MLP neurons of a small language model. Each row is named by its layer, matrix (down: output weights) and neuron, and shows model dimensions 0-191. Each number is 500 + 50 x the weight over its row's rms, rounded and kept within 0 to 999. Numbers have three digits each. A neuron's up and down rows have the sign that makes its largest values positive.
Before each neuron's rows, "fires before" lists the tokens most often just after its 100 highest values on Wikipedia text that the model never trained on. A number after a token or word is its count.

fires before: "ing" 21, "ed" 18, "e" 12, "es" 7, " place" 5, " of" 5
L4.down80:496510388553507500594521439482470562497508443533441400574550557463554566518497440556480446503483500432465543484487492501468543424534502528471438486608464571451479425510471598481475562507481562436479478496521512432528445433432484585401528461525480406517559428536386451444451535452490460536489479529492521459587544511482535505475553569519543491489513500421498582447415429527496453461374548465512467461436508545551491474513500536467467488485423479571563369463499456501398588580582494488490474501529529400526508510602465422474577561447451469587502469483578560502542483418508522467

fires before: " the" 27, "," 18, " his" 5, " a" 5, " this" 4, " " 4
L4.down144:521550462468491402503501482550489462449506508446516496522417470493404482416463510454494505567435503556525402542497454500443496491512584505501504481550567454486573586475492528534523549497560551453465441461486498424499559460432546477538408529409517503453581516652469510515502571471489466464444539552493479484538576536479549557527450425548500637484429436589548526445470490522547476530493512414461487522505560413475429462564555539542525471389434421553373520425556440517439529463532546480503516513488497592507582490520566601493592482468601539497419485493526555542446503549525503390

fires before: "ed" 23, "pt" 19, "ived" 13, "p" 4, "iv" 4, "al" 4
L6.down307:527541527635540580500507492566547533506443544495466587413586494495600538504537509517434418507561418504548495479588450458503571531457420573553449493517560535495537556434384574481477450526492534510465496440475498513575503553439455523520470527521494452471427471496481517513467529484563470504564499529546521515577461485525471582550506491450417508441532535402540489578443477510651532554432538527522609472439446470476537493565481454583469509521519504421499531550572491503478466506542482453543567538512468575554502450656544437526523465414523546476551495524499385537390503490535416561

fires before: "e" 31, "er" 13, "ing" 12, "ed" 8, "ten" 6, "ation" 6
L6.down14:479545501523510490541495507546446451478534485520546486542541494560548508534467520481490481408516471427392514477421577552489531502514405512522391442403487489497476489475567527577478461487483509483527415489370651566586432530433502515508505523492478480397637434471542531461425502535492554494489513431468388491601535478539446415497585503556489441472530414496579550389506446515497570500425508510461477444470526482558437541489537556477498587507468440452562611441472580481462529550475435467486497519534456456381458561540505491500480537454578508493446440432512549472404497534495494525

fires before: "p" 15, "b" 13, "pe" 11, "res" 7, "ft" 6, "ward" 6
L5.down138:537525428521558548461533500543461539461512522503545495437422401525525575445446485494532481505542563404488511480464497436565522570455436540358443451491553485477429542540462397526538590554492436536602450523470536435594480519546482516518560427510534541443459525515500540519521486474504538528502436549491422450609505451459472572524430613362426538434546462397474485537494558537480459421471505457586539538632523463548430555484481481616504469472459412500469472527482537462570528510476529463564452510591539488438456459558544525546480545517520522491527501512510462546619569517482476493

fires before: "19" 26, "20" 13, "18" 10, "8" 5, "14" 4
L4.down68:608483480582522520560474498516460555543590492562463505551555512588541500522488514473436425452515570416511530447538635548587473558580479488499544501517555439543560490591527520412469475513528501546517500519541569609548500443479497491537412594433592474500431482467549457516492511395604498451490489489419500526516515386444488576548500538552577401495507555533460464489528489525587428564442478498477437518569623461507492437528561573470563473406484481517534466541516568469512479530491493421525490468522555407526445436535527557443459529549530411496437445530448529542555532511467568514

fires before: "ct" 15, "ction" 13, "ing" 10, "ed" 6, "ce" 6
L4.down4:525444458525480503513503478546435487554472514425406548503536505557555531624532588534495462565490531500526482455403461446593478571512450484456533544564487519443522481557502510475519573484540546405442473501478502455520388513520582530485526429492405476437489469489438515596432516544531509551514499574597404447515471471484516543457510516539467491525437447540510532576521561466447527525588503436571503473473503561545464489519534498450513473475573524418539498487400499464544466461382515523496618551457563431474504565458541539398503501412473432459439526627528537613546505448457577620

fires before: " " 91
L4.down197:483586471431560487447420547558456536425392505516486532521480474579452478430509548494529505482406571396461503424497556476548513494596497566515482579596478485533457567432477491442423608513434523483399528532513492456430519528485492516612507454482423507463502550458579531517468496504549482429511515488528518478511537558531513458449494542536529533411390495406524489524444548522500514472503535452500448405561568454519452517525471587527607515533547444481449472486452528426529626362571528479418447585459493517463545588543479564543511489473492562513532547379563494503507488518570493498

fires before: "us" 23, "um" 11, "S" 8, "n" 8, "os" 7, "ation" 5
L6.down302:515461447532573477519491447517488497542489556481499524523436568511519473495485500545513474481573554486541526470484521477463506457390473349615496534519435504397515459486474374482532426480480479419503502549457492520546543522502455567546580499519497577437542562515518517499490555536494570535527338458481480510502471620501434530487482441485529439494542470480485560509607522344481493438495482529506477588517505531503546488545402525448467426565535371545409575455399489561549499480585459464514475577520521530556424536588463435499458457584533497540418441500496500572529455528558467537

fires before: "ing" 14, "fore" 14, "gan" 14, "t" 10, " in" 5
L5.down280:418449515504410519513483546482488513433561580595496413493489590528500524584512554401567425430504483475521536407566612537597537451581491499526511419484506476419471480585538487558547453446505533462559423540455460608478520545444501498539468609483511570510476551543551508408470581472536500545490453514578428463426431474395523575466534516484453474498449557521465490439496439403498521447504518514426482570562519557527464547527525566486527485530559495490566481465477532513521400457573524483447571592497566462488569416431496517527442414529472485534554486579420472447505512462520520557

fires before: "ation" 15, "ed" 14, "s" 11, "anc" 8, "ance" 7, "al" 4
L2.down45:480538524543531523468454460526445523541506507510514475473516397444527463608558489542476471469567432521565528582466479398511462468454465484489564529444665454535497556534539468522563453532482577460385489523439545500441522555491580377531427530471511537444466470478542411486479490509524421493564484571529428490534433489529433447503457441515539537523545505414561553376434600497412540522543567508565461544537413470474458507522445469509500393530501513496508624539547616474471507565546428490471509537416447432445551487444418457509524438443466507498527515478550504531537530478556420459

fires before: "ce" 26, "c" 21, "man" 13, "ced" 10, " also" 7
L5.down276:549553381435539554507531443502492446410533570383451381489504556474475561499498535555459499512421595464559493642476536505550486564567500588529508537498525523550482522495448437540538502539500553549409463525542517505478507439462495477481527561415541489550501527478565562589446443580472434563535512506538535558540477503533557531551456430555550416549462558493458450556499479564475477453589450478454475496531471447558478571496609594469481577389485549458518587486502505509498493526434561590520462551563417448452438491603529563492470537464406561428473522480510552466481500519559517514

fires before: "m" 16, "p" 13, "b" 13, "per" 5, "il" 4, "cc" 4
L6.down78:513459514561500555475637457606427489542499490490562521496527497598557577510539492547473404478489528466526526517451498461525536584467567496481495489498477448544500508457529425551475543508466430562505526477589518443535470458493513437503495546518471464540491456504503477496488473458449511521530571501526529564508539396382481532479492499443499480470528523314508501556425545455515497531447550480521506569511602533477365506433478545467551411442452559512522606480519498490527595590443522504431457361442484455482499475596528498518441550486466482523568372406445442457422436523503548582

fires before: " The" 20, " In" 8, " He" 7, " She" 6, " H" 6, " S" 6
L4.down288:548464477492526518543471403518551512492476483502475494515592565536488475385465467584541488574471478540569551485467446456486470482504499448551484486519524521471534524484574489469483558520448511522547521523469502543501440489559567444496516483510502557537490499496460491483514459445446428553469464498478506533528560512450371544411489509539466445496499545256522501545630555431476486519717493459546473566508455424471476531531528502527511493482504443527503494535436461520479574575604610475392400565442446435531499457367529550490520488498465467498473488510517435512496463489541452433

fires before: "ia" 33, "ian" 16, "il" 8, "ai" 5, "i" 4, "ter" 4
L4.down45:483400467451516472483463550568442497495575493503566537520530462539529504559521457579504517492447519407506402536430568463538403483547595438397508548474465410451536486468522558558505576496547483479518353550459480496464481381590565562477529530489384551548483511542562411495466453527498468472542519514491483488435503488453511610498481517535443544511446487480536555511535496376459575557460450510503459573470474502562493421512544470517531544524514473501487550534547397500343523416466426463584466503515485401464552520508487524485551492623532426475493464563458503484445466558557449513

fires before: "ation" 14, "al" 13, "her" 7, "oun" 7, "a" 6, "old" 5
L5.down203:544601535503489511516409361541523529498426531486613498554411469608491513546510549519491472500492477515450568454389477514478518523527540517595481463557502478533554456535453414437587541551506522498467450610463396538471523469383433507485469484374443447466497525535514539559513569465431566515509485527420573507565552436476513425407494447538503427472537621489565427519435527527501483433396558501519565449522495540480506465525547488485487514595506555548527565555541555488489508521512556524514507473450391539533472462525515499531511485499613575541487464516471417523574401525506475520

fires before: "em" 14, "r" 13, "ain" 10, "end" 9, "in" 8, "ro" 8
L4.down218:426448503513512516456484535424501502455583490438491516566517482501523515365478462452516490562412508437535528526551504539394467561435459407513470520536442454518492531537412529541538491518450446423541470489484438463529539541474504586519602442465528604486572475535473569503508523520551494425486413516588462450429442495445522498449474473521475498491533446379520537514599461366573470495544441447479575513518574521553446505500502540467497548459468448519477445536415535479575464400557519456483563545510475530450549500616408609500542515407488546535570428527398515471520458426444521559

fires before: "ing" 17, "er" 11, "ish" 10, "ten" 7, "ers" 7
L2.down347:443546472496422514523533495502581443439515425429546472485515484543539515513567507464453450493488568498376509454463340409486379498442509452552428487542454547573461508506431551520405414546466485589474461414538447555550417461500393451487470546481470534532511532520429478501444527488559534440513584459604497481523529498504554508487541600499483453513484514405439453543558442422518479441425426466450514478445447460521500513468486526461469443513484470417497592525456605479560453471446520511471512599449445445424526519620510577474517495497446508500497519544472460406486486492524559583

fires before: "ic" 23, " of" 10, "s" 9, " the" 6, "ice" 6, "d" 5
L2.down161:511481516451443468450510528561500492508484474449566460509564424527482472438467538527461470398491507490490453563518577505483526545499360435511485564493556579471446469619469510479494454516552498541462494568592567500443445501504548546549517455459506591627430436483508533531557471518570524402430529380412417530464546418507528487597465493497469491477430572340506496463425451543513516492533440481407479523471409501467454487567492484532513495482460541573441455505431454490490535492477469510504568406467527581518440601523486479480476486548376499534597553459443460549546471531505442460

fires before: "el" 12, "ip" 10, "le" 10, "ian" 7, "ed" 7, "i" 5
L5.down115:512459482491507549513536504460547495497514592478563537508508469553410465450565527448426505504463487556531466515468495591485460526562516525528462467526481512560557388528554508468511538478379499489630413498489536499375482504490501571625508509476572476490465414540480475522486548529476432453482566482455475480507582528471428548465549577502527543449434487583543453568510518383605480430552544516438493437525540517543523511360660541424528506484487561444442496507561498563524496404485565504476494525549502408445458496477499515524471505520539466434517457475535373483397419438518564525

fires before: "|" 56, " |" 18, "–" 8
L4.down131:540532373526510465454456573404451454489518509553528478424525549567463466476446496513536576508576418446597533401477533405511497543483531495476443562514464553378514538447581550408493484453484524530527631389527398530527399508438460485461451447478562510483407533516557571486427529545570553535533589421449510519552515499519470492530438528450442494512503517456479482545528519481465521511489508565444493457538521478446497555569518443507468520536573520420474631503486519483530504430497520547428509546539513577430566496476629525534583612491560440453492486527507469490544542524539539560

fires before: "g" 17, "ed" 10, "c" 9, "n" 8, "ter" 6
L2.down379:528508541461577458508482510517591428504479492478459505460488435630529439551471577635499489469484473498437430522480479439531609521460583565462552516462449471521585515498452518487530489505445468483472456494453459536510514538449401510495557536428526493527476455557594424467578583467524530454499495478537485541539551481444430423531469393513441429499526504381556457548410532526549416520491418481518488561521491522475500526479532546523608443548493528455478541518561503428436586488467446524569521523491472469528537561636426535469481485463482433427412545574462447548404390503483532407

fires before: "em" 31, "om" 9, "y" 6, "an" 4
L5.down354:516517535471476552470507492564589448457551439555476478476593481433515500530460481444555414496485560540485527436505470548430499555487543470455502562492493454527539484473515535447475511518419414572593427500536487411408567582532488601561593496458526430404531530493446462504560485455463528554500491435581494408427522490499538536578542442464517483577598475591438456490494552431559485556460472456434508462539506568487511459458514534551499622528577563451534494442377462488567510461453467433537507449505396498521470517525449468544426554488399500537416558474536464440508497540483637483

fires before: "ile" 14, "ite" 13, "al" 12, "at" 9, "ose" 7
L6.down186:430572391579539468451439437599464504486468548414549480523491455519577556507495591458514447460459525491423567487409478536542449532501496459530523542575502516523407523485614598484575551513426485522505510393585408366576472431537590499471542472486529510438444488545568539462485514552481493527481487479493539520552467436565521510450444591564517532566535443493442495421441483527530463523455486476424530557486477520429555464465453562406476545460490445503440412459504533520510430475449516553588507497459491560528590442531623505576509505499574523490444506518588540507450559469466454509

fires before: "ation" 22, "al" 17, "ated" 16, "ity" 8, "at" 6
L6.down112:497532411440437547455647505516521584515548560509476470548525469431543484578532591551521531496489512490520555455544442505516420525535492524457413534572480518489468631504488497480479534481476555555495496430493511553507500483454406597474535484494445551514595495498466541497485474506547460466479481502474505600494558599535468571423461439534466414541573540327546455423452470514457478506491437452460452548484565448571503557495518560554523450534495398542527523441388464464410413546553533424495443529480446517491507453592478547527505491494574486448542607458543541425430538423526514503

fires before: "ition" 28, "ed" 16, "it" 14, "ent" 12, "ates" 5, "ing" 4
L4.down364:399554481543564500547457453530475511471474549494467466570624411468474601495553465444571443555524474479467535567520545519514546502457587412499527492471497521484611481537566489559607552499414499570475469586469529492515524474579551514446460513507520507527606497557454561387564531486444492538461520538483435525509502481510480502521380571547501521556600504495400542422419450503527490490522456472559524455549495498525523470528418545544503529554464452427459395453513427412391438510532483463482372498482529505454523538527469506530511602396527490506486591544424534559451496498481419457

fires before: "ed" 26, "iv" 10, "ions" 8, "or" 7, "ors" 6, "ive" 5
L6.down117:477515535465498525475513454509521552547508446485506541581474509491531526448533586464526452451468438461523563406529500493489549487533519517502577512607562534532614459530496532490471430500345533461481527594494530472510581531549446492521526499556525495465596464482550574568425606521527603446489537465566499498554500434442547507551493532529408620473538500360441401532536542555534515505457519365464531477545641529545467502537434483480495476484570480493485478526411416448471426446504584488505464469416567478522429564456501491462518532439502562499456523521547406568461544461513436526

fires before: "ul" 20, " |" 18, "ard" 8, "les" 6, "al" 5
L6.down145:547486500464550531508481476472471505501499385560427446441426573454543483498512450625505559582610571516497495537461559449464498507493470453470511486560404503535484564562608605576562576595549580566470534462536461497481503542477425531476486424599566526457502556460527516510464468453464554511489528545515469459457573444524444454494484543540540434573433570535650428497515547459468473477459445515449508510553509539501400464485537507571427495544473512559516424478380410562469490420481550464530477514607512542431494539447553540475567518447500448510512604492474499450551446499529528536

fires before: "as" 24, "t" 11, "les" 6, "ur" 5, "ts" 4, "up" 4
L6.down5:433454526530497481526540395482507434442499552434537502559510517576438491523502527471451496522521551465539591496461490519576385524536652543461524510479623478512444545511526403612470432480555497492472506454463514564559549593493485470521509564416526424463464529548568443463517563544515523420482457456476482492453505470524427580564445458475528556512446512553498489430468578479506539461512490615417487486468505471479518532454505409473468412507586514484523606508499508426498452571458515429425489457483635490470549474522525467538527446629494466424507450443547447582436512543538592485

fires before: "y" 36, "ry" 18, " and" 4, "ri" 4
L2.down174:551582454462502534470604426527490515493488524538454492477559556567544547539549556540532594462547527514472515466523491474529608571532453457512475550450481450489491480553493490501498449490506484539614517517378533451461503528531519589433484492482576504497523520274522536476495519549521395422469438429595484561512437432439484454433373505552456515543523520409495429494449373583498463568519532460496536447443472515459499540497455531494558419408556462517459494503567513500531527512540544528571450506472526447458509525522483550514466529520594471511420450489492486409570534511610451513

fires before: "p" 25, "20" 15, "ect" 7, "19" 6, " |" 4
L6.down90:540445423382520546568580543357513519420550466512586449439529531483414508538539513584604568459481521406547488427498500492465430571550494440501513493540536484561539492575479486518451539433463524524546537485557489485589535497579487553558528435478522458503541467480529575493423514498504416491527569466475561542585423426579486556531520407507474401500467545474516418465453525574468430490547491534477498534440510447495519481428475465602420413530513573597485485564549530513493491454444513483510440448501534416456465461460564471527514458412470464473572586532412431487505515551535583482

fires before: " " 39, " the" 12, " off" 4, "ternational" 4
L2.down216:469568505565474505438509530468595436504460495472589548466570517385446530450525436505462474477531451481550471448490479535503489580601473483576557513457503482553423455629473580488480514479533433579494492459444499545556510433538598510437459473561402560436527443542521521525437496488501484408481429490450582476494482567559533556554400600562517462466433540368611481539454486523523515499621529496490556487509467575557505507544480513470484582494546530562450599572428487487456518438504543506493461526543584494586559480556526574507508474487560489510469469446535554586497445576551554492

fires before: "t" 26, "w" 11, "ated" 7, "as" 6, "ate" 5
L6.down241:521496538502536661488544413498415471394580545522542522487519490499397552616447565448493500472387533478589529503430507507486533494511565525471451575468467458553533494518527511550456472602547495532403462462370465463508444480540482477507491555576440530442556480536445467494470474521485567495507498475515535471470521499494494458534569451587554479517505544491554457472544361418490543510416575526518589550520476489529562464484502464493486424495455547524468495421431515400486548481458564464449494503530495452408439388493575538566436509603499481475512466407481514430464564505602549518

fires before: "ge" 12, "port" 12, "g" 11, "p" 7, "n" 5, "per" 4
L2.down135:451531466559486577466442528516459511552462489494548501447471495514538455452506517511463451564600585493514472529497533501612483541457534495521572509569559513493420484533489482448620480568492475439492573410531519519450527574507607520525521401586560484472483529536484536550543428426467495587412506566508499575469624561460489517559476474502520468475530598310518547484446571543493541473571545488517576521507534473540529486397527497556536452524571397525591502563514583500426512501468455563559492492451522486471536555535512483522469521476516522495429509471470433545507503631367543467

fires before: "p" 16, "ar" 13, "res" 7, "ation" 7, "ated" 7, "ate" 5
L4.down189:498524479455468513547492506520462566545510519550599501547581392475435484447531592501511489527506486470433557517591508502528494497458424529503513458431561414538585470473489586482500500437458374413511466481539520517457524637528528518478410532477521531503486566391465511491531534418425382465479543488502494509534566453483467567493535521476370544440549520500509512539538525500604459511362461472589490504419537441544484537380605483456444571555402466463476518506539507431551459492458483437500479522553447568505488535504460463518507488424489475453478421528462425438464547419429431497

fires before: "ile" 22, "at" 15, "ite" 14, "ose" 7, "," 5
L5.down349:481511513500442563419654513531521549566490430463454407595449436482488503438488501520537490515516503487516563504472503461484547502517436454486486556541508540462487573558478529389480466429488494443483454450540531574512479462588635440430450531472390518535426481528520518416493456522495465551502520460555507470456459540660498486417540498548563581478614459635550481492564532580499461572469457518466511517532544459481461471541486556446448515462594443531513463457413494586450469411432528537499470526433461497509573494444572564517476507496525503386566488552551478509470575552491536461

fires before: "ear" 26, "oin" 10, "ro" 9, "l" 6, " f" 4
L4.down358:459480542574540538559463514374514500507500527507483420442536551528441491515615527520533567434614505532558446423513514450490575446524488543475531529472554460482539530614466611487558520505458575466533516575560495428543484416569502473504577435586532504544534512488505404573537462474625452571438558497498497449507524449486526487497491548571525484493569475547516540499507392458606470550451424477439563525451447564438601459553462502501475575515422503409429451467535435574499500548531495518493483479487501529450542485564503445475546478588533526526532469434499517426387479453594531573

fires before: "b" 43, "land" 6, "son" 5, "en" 5
L2.down245:492473565448476454538463513556449586483577516464523477530529495467499477521548610506453539538430514507482469539542513433566547490489523594445475466439540497470437499585400400510453475532479477501506541419533532527519577409573472478470537623423548482465467493413494560562527560518541571505494444528419545511553484505559587613556523476565431522481533419405449459595557496507482450455592541483504438440549544480564450552555518554576588384604497467490516471473482496485521600519459540461494504500573492559430559508523544515522531459543592478511448547522476528576508517566529624451

fires before: " " 88
L4.down232:540510466506528539411456512600556557512408489555407456494531451508514460474474560460529578426462543351478465492496420490480479514581513600553521549560431478565509580417515540488457565484385558547543483496426551463534484539578523496498539519516486479417483488557470503486403475513532509498485525491563504421503606573533575529506439626559560478490477553458555546476421434532558551528567432452465482425486478547616451576493468579481524522469421460508433525534521512412458560440509500526503515444451498545506505526491424570523516433523483482551572529448573520512395483603465510535

fires before: " " 79
L4.down54:500476496501468475514527490568554525491399567436537464537457454412474459446498561518416577465571479399536521531584478505486423554491457532556548476584480523525493481524562528518471452543616445507479508508638592498509451418485470500556446586541469485471488567492503424470497477362561513497482435532543495524593578371604491465492495597510537539510554525556458499532528521506532487558581480506483591449530474555464493444557448465462460548466558545571488461462514436485502535462481553458591462560410558563501454505480447493407552483548497548502588506515611543559574523583527546550

fires before: " " 89
L6.down194:547517406491518489425481468505547582481446544520431581533454549561487482483516452469513496470498554412432434505485457438555479433520526525502412511538576431529459564522495442475476528503450535433449471566469516399505439542487497589558465441532464523522517532498557482465456472517497500459543512464494429490538533532589485473510521479617454549447392493311513516577437505519573531429569453536576458456451520525541443498510419520483580444541458482604395558524499462412561546472539507568421533586493508457496571563549403551524470539494532567534505511431567563519405479476592470490

fires before: " " 40, " the" 14
L2.down173:458557514622451459510510464505522514533491387501509503396495556371478576463455468507452493471447527563509499467542501515483523566535490438584608468436475517532555540566512603480491464426536513518536378562474521531496543476503593459401419500481496536504519492577494479569538473491462493513549460494441531456459557637429554526576506559538527467481446515375512488475488489539582497500690482443428570411441511522480452629552488552435542508548583509501496492506425588459532507468504455518493474520500536489590507547519583562555492495456472520500464477499542435536469487471564509522

fires before: "t" 15, " of" 15, "c" 11, "se" 10, "ce" 7
L2.down57:565514434494494528486546564499510556581519446478533427661512482505552501509525488546476551477478478467557519517529430354554447503532480419472569585483429466555512453495467443481556497484449553532582548559513544529517489498508443484465520462486566452493421466471483517514452499396481481447553487477572529493512450639453563401476537481513434455590538558507557488545417510586460496607448491532469505434486517531536604539416597409464531516524499534445621437507520484604516565542417428410487474512428407580508516501432443528545524466468476568499473544493467499532453480514497462557

fires before: "ed" 19, "ation" 10, "t" 7, "ations" 6, "at" 5, "ates" 5
L4.down328:489486498468405562478541511520498492523545520447430557495536494530468517544545540408499498536449472407552521493585590556468410531471518514495421514466462479483495486399541417519359461477408540455474453464395558457394494588530518471492416455441579522498568463532514515507455486527472466453491598400439490479471501607509517568492547516488512501462471478453528446400564535447522498510590383447535554536569558439483464497493450515466502540510521469399520505464448472536467444497534474490529549472476568501497446462604465613519478517508579471561412449618602520515477562436480574532

fires before: "ear" 29, "ro" 10, "f" 8, "v" 7, "l" 6
L5.down251:578477468525477601518454555443494515499487462490442502430486409560579504485546546483558491461418513544522529458535512524526534459490510480432484487555491467437535491536457525502506406492573530528482498480504524553459534557523509634469438403533464514580480562537456459563481474538444515502410502495479471441488498529379558510537461562533453524439535493571537463492610536421615486448489506548507562559443491452459528489532496461526555522491507615438472593473471442563601409400503468374422565567505409503450520560467445463472443457484486514431409459485509562470405537498386507594

fires before: "ing" 14, "ence" 9, "ed" 9, "anc" 9, "s" 8, "ition" 7
L5.down373:483546544552434421430477422504498537516502495455453470349475446469482532508487379446535460508479438503410497494550420537475405467468505444442479517521511499512581530469466502522515566452473561416565461431369512472431549523479496530513478554524429516494437533569561553466498448525555442516555583518554527541534467457510558450434456534468439481468533525391478533479483528622494548472449452529442522553503457530547516474549632519501446423493482473485506539405510489464528517443517520525492514493473580454484417458504477438445536520366525692486453512444518457535468505421540413503

fires before: "ct" 32, "ction" 13, "ed" 6, "t" 5
L5.down67:531497492577538565480431487528580411464537477512506456437439595527463556460510449508612525501520473527479494428480523499578473430534516429456507515556528552563436499606541383532561492531502543512465495469519498433452502484440547445475504502507458537566532479432474486424396454503500522547625505458544490542508541533479451466495481431540507515565547439408499562520432437480412482399537514479580506492537484466462518435482455389389535461547550472493495468519510567513491473439455526590501596391443429436447467509522513525523519623490470468547426411482520501503527638574557589489

fires before: "a" 20, "an" 18, "en" 17, "ge" 5
L6.down22:533430545589514523471501579434516527535497496389465513408531541544540550518503564470517487460586492466433549524512461497581477529485476505520383494520474472464437439536488551427560552423441463547560512556517513492593450517493517427514571468518576491552530499496497523443446425541486371583479518489621475589563492524533583453544559501546538539517452462535522532521475453521484442454415561517547533529583594435524571597476415589538549511496575438546494508546429501507564631434458418392582440416473556489522516421470488471533538508535516535523532507490459521480492507608524516503

fires before: "ic" 24, "ice" 12, " of" 7, "ens" 4, "ing" 4
L4.down81:453550449444512496483491564495488455528477478396560452496498453461455466581495449485396638402484546507511492519515460478461373553504441463527458462512545517557482480404508409486473488476482418428521582531408482492533448421545510508493547465456537541516515501437506400554460421564560490476543565474487427494466442485572465543525507507561456518498529593402500555520515503478448529522490463419551534489559470507543558545440531517444553505644491485503455550480407552591505503529509450521527567467569530506532429450598474536556552477528558336531533567608551496448480501559502566483

fires before: "|" 81
L2.down168:565496575470489449486527546490441383442498530522485575486494451435493563436531516491443509485427484571561611504497502438504520529522473531511467494498426498466522573412511491510437505473535504505577509536449516499550453433535470556478538416418550521553554499545442493421444457446437580466490582535478388459516524528481433461520482444396428529587479501321523535448472519522505543532288478447542464469520481544466489526502537556537471485506414452426458499493450524497572488499451453482452535516444407506458492552425474499541494601496469524563510409507514527578423486554591523538

fires before: "-" 34, "em" 15, ":" 7
L4.down151:450381504499544471536577550415485397484542585577445527449451446419534516467544473429478498565602542563573577521498506487557511460460500418493502496518376502487504508585536537506431420428522426462430461421452521494494452444516626523554473485484537498585453583505417497527477433482464552479524555464553496471456565534503480522502435418423451458522475611449478536569564458451519530449528458478630541514559513534529468496453625510556474443495501472487464484535436571414529558484514429554601439495479463525466548434489452509504482563471473504549502444429443475496539494528495591501

fires before: "ation" 23, "ity" 17, "ar" 11, " " 7, "ities" 5, "ations" 4
L5.down62:485466546485403509507493488603459511492550411427526399439481436537586482515541481476526462589464452429415390534531489524533494555527460488492465590434525421582455579566499487478631477515504413524456457495485419559568505603472525441506416567457459535514484502423497476497503479534541507467435443501470507571471499496446567490486583478536509481526454445388574486460372517431461527465452375539494551471508523513560460520497525537506499438437457502449500478534457551521454485489452574484488617456492511542546562475541430443467495435513415481529543513450458625452479544529513519387

fires before: "c" 17, "port" 11, "p" 11, "ce" 4, "pl" 4, "ary" 4
L5.down278:514568488570493473542459617561466490455495532395490439530423489598475494523507463445529479515557502503558550599477551476646505428522499515476477545501492510450447443489498519476494430468661511475553492577532477445511534438479548538458472563520546560493584542399502454531510541577434579529429449518544499567549487478515520555503492486482473509501450531547492534554563520538419504535515454516443537569516583464561509583465570454470499540544625477428579554513501510570479492478396499520458607459393538552455517580542553562488499481493497484668432494561538475544532568504525480479

fires before: "ed" 18, "l" 13, "le" 8, "ing" 7, " with" 4
L4.down155:553500564470496550577478538572492485511434580489663564425554532560549517491481501500446471424497460515501555522523578592556556528547544420434394487492581511484462515478516534520336433412469515474466451539560486517461531453459531564545477477531553470564459478557440390491491534482495618485461522583445470453461474535550451514566525523507473483514502478467494538481469417475584448491545461504481586491522456427624445434530434573533558550563484444493480456445465461498486448450528597357532483511541453459539462493548517523504551444465530452447489464466442394474483464469466559514

fires before: "ed" 31, "ing" 5, "ures" 5, " on" 4, "ion" 4, "al" 4
L4.down120:552422484455449477528488518377563477469413423498419514485517496537558469398534583497500494485518531526477487495512449343487425480363522495546516556497532439508564522427467549502560529586505527478477451558567416545379446522510467468532558405487517473464470506481447438612466512476472539466533509480489489556490436575403447461527415460466411448500528542402496483454518591522388460636434543458508504529461572495496446508559447466569435454504505523529450454505469507479509483507442467439473470457457483555481440494417497500471427566440524561538502480491394540564526544462566519496

fires before: "en" 28, "ite" 10, "ile" 7, "an" 4, "y" 4
L2.down59:479496498574355604474441614534380556537594520426509481535447460572525521516546541423477503502433448466457414432649533529492555445422453486538429532462407492543440582485516440487522561455476442491544468399470593443448532523497507471423563515481528508535534465551530524425441512555533571478547512534541509462470432603499493536496463540596542489544602537524459514558536372473468511470466458466498490464482455426508535519557495515439468547571503520496486505418472509437505456495530517562584513429456443500499456502421506544449401484478525511551533497494457521509591527464550527568

fires before: "ts" 16, "ation" 16, "ed" 16, "at" 7
L6.down367:483586469510527489474530434447512424469528533492506490449460572567543548495545461566581579616533450530523504469480483464415474482517537555505405525514539457513543422388502502452505419456474464522536438562435561494481495548522504496424438568412410465566595530574510387448485431463516406528696432483471483538558498526529494513530509521534429496536504479412528544432516491550485567389434521462581507523518600514483440542451472501496438537577623563527410517532515468594556450455529510552449469473477536482500492578549520509467520489489506481476472569488516515544463541495501470405

fires before: "s" 10, "c" 10, "ad" 10, "ll" 9, "y" 9, "st" 7
L6.down11:478494574484467540534597461412521541426533436492534480494539417540425519548510478567539437487489592419508453459411523484477402518491468413445513516399593476495510581454419465584461498534441433524502474567394477442509529544495532448457397446475431527557415501437531473573471549492522493557548513505465438486461518497544430566500536513583465478419509484396485547521499520505461465573485486538483503555525507530548467463485532607539536498504525459553536536525630471477466552555398435487511538509567390382564493505570467440612539498509546524510502581437556429504530567500469545517

fires before: "|" 73, "L" 4, " " 4, "-" 4
L2.down11:539500562472528541453472490500459501525542510549478473506502431342456462451538497469505527553506631502527570534499441461489438551501502459423491507450496476573423464477462463504469514544577472538488542451497530515515532507526490565477460510475498498471645511541468512412428420413483505509514550518520492457527554582546461447465501544448428508496575460302542574480561457532520477457349484475611483532450544551546477460465501563535504533545544468500531480526516505506712514513509502474461433496413512573523526556411558453496502564455533453539504411506560531499472439465444465455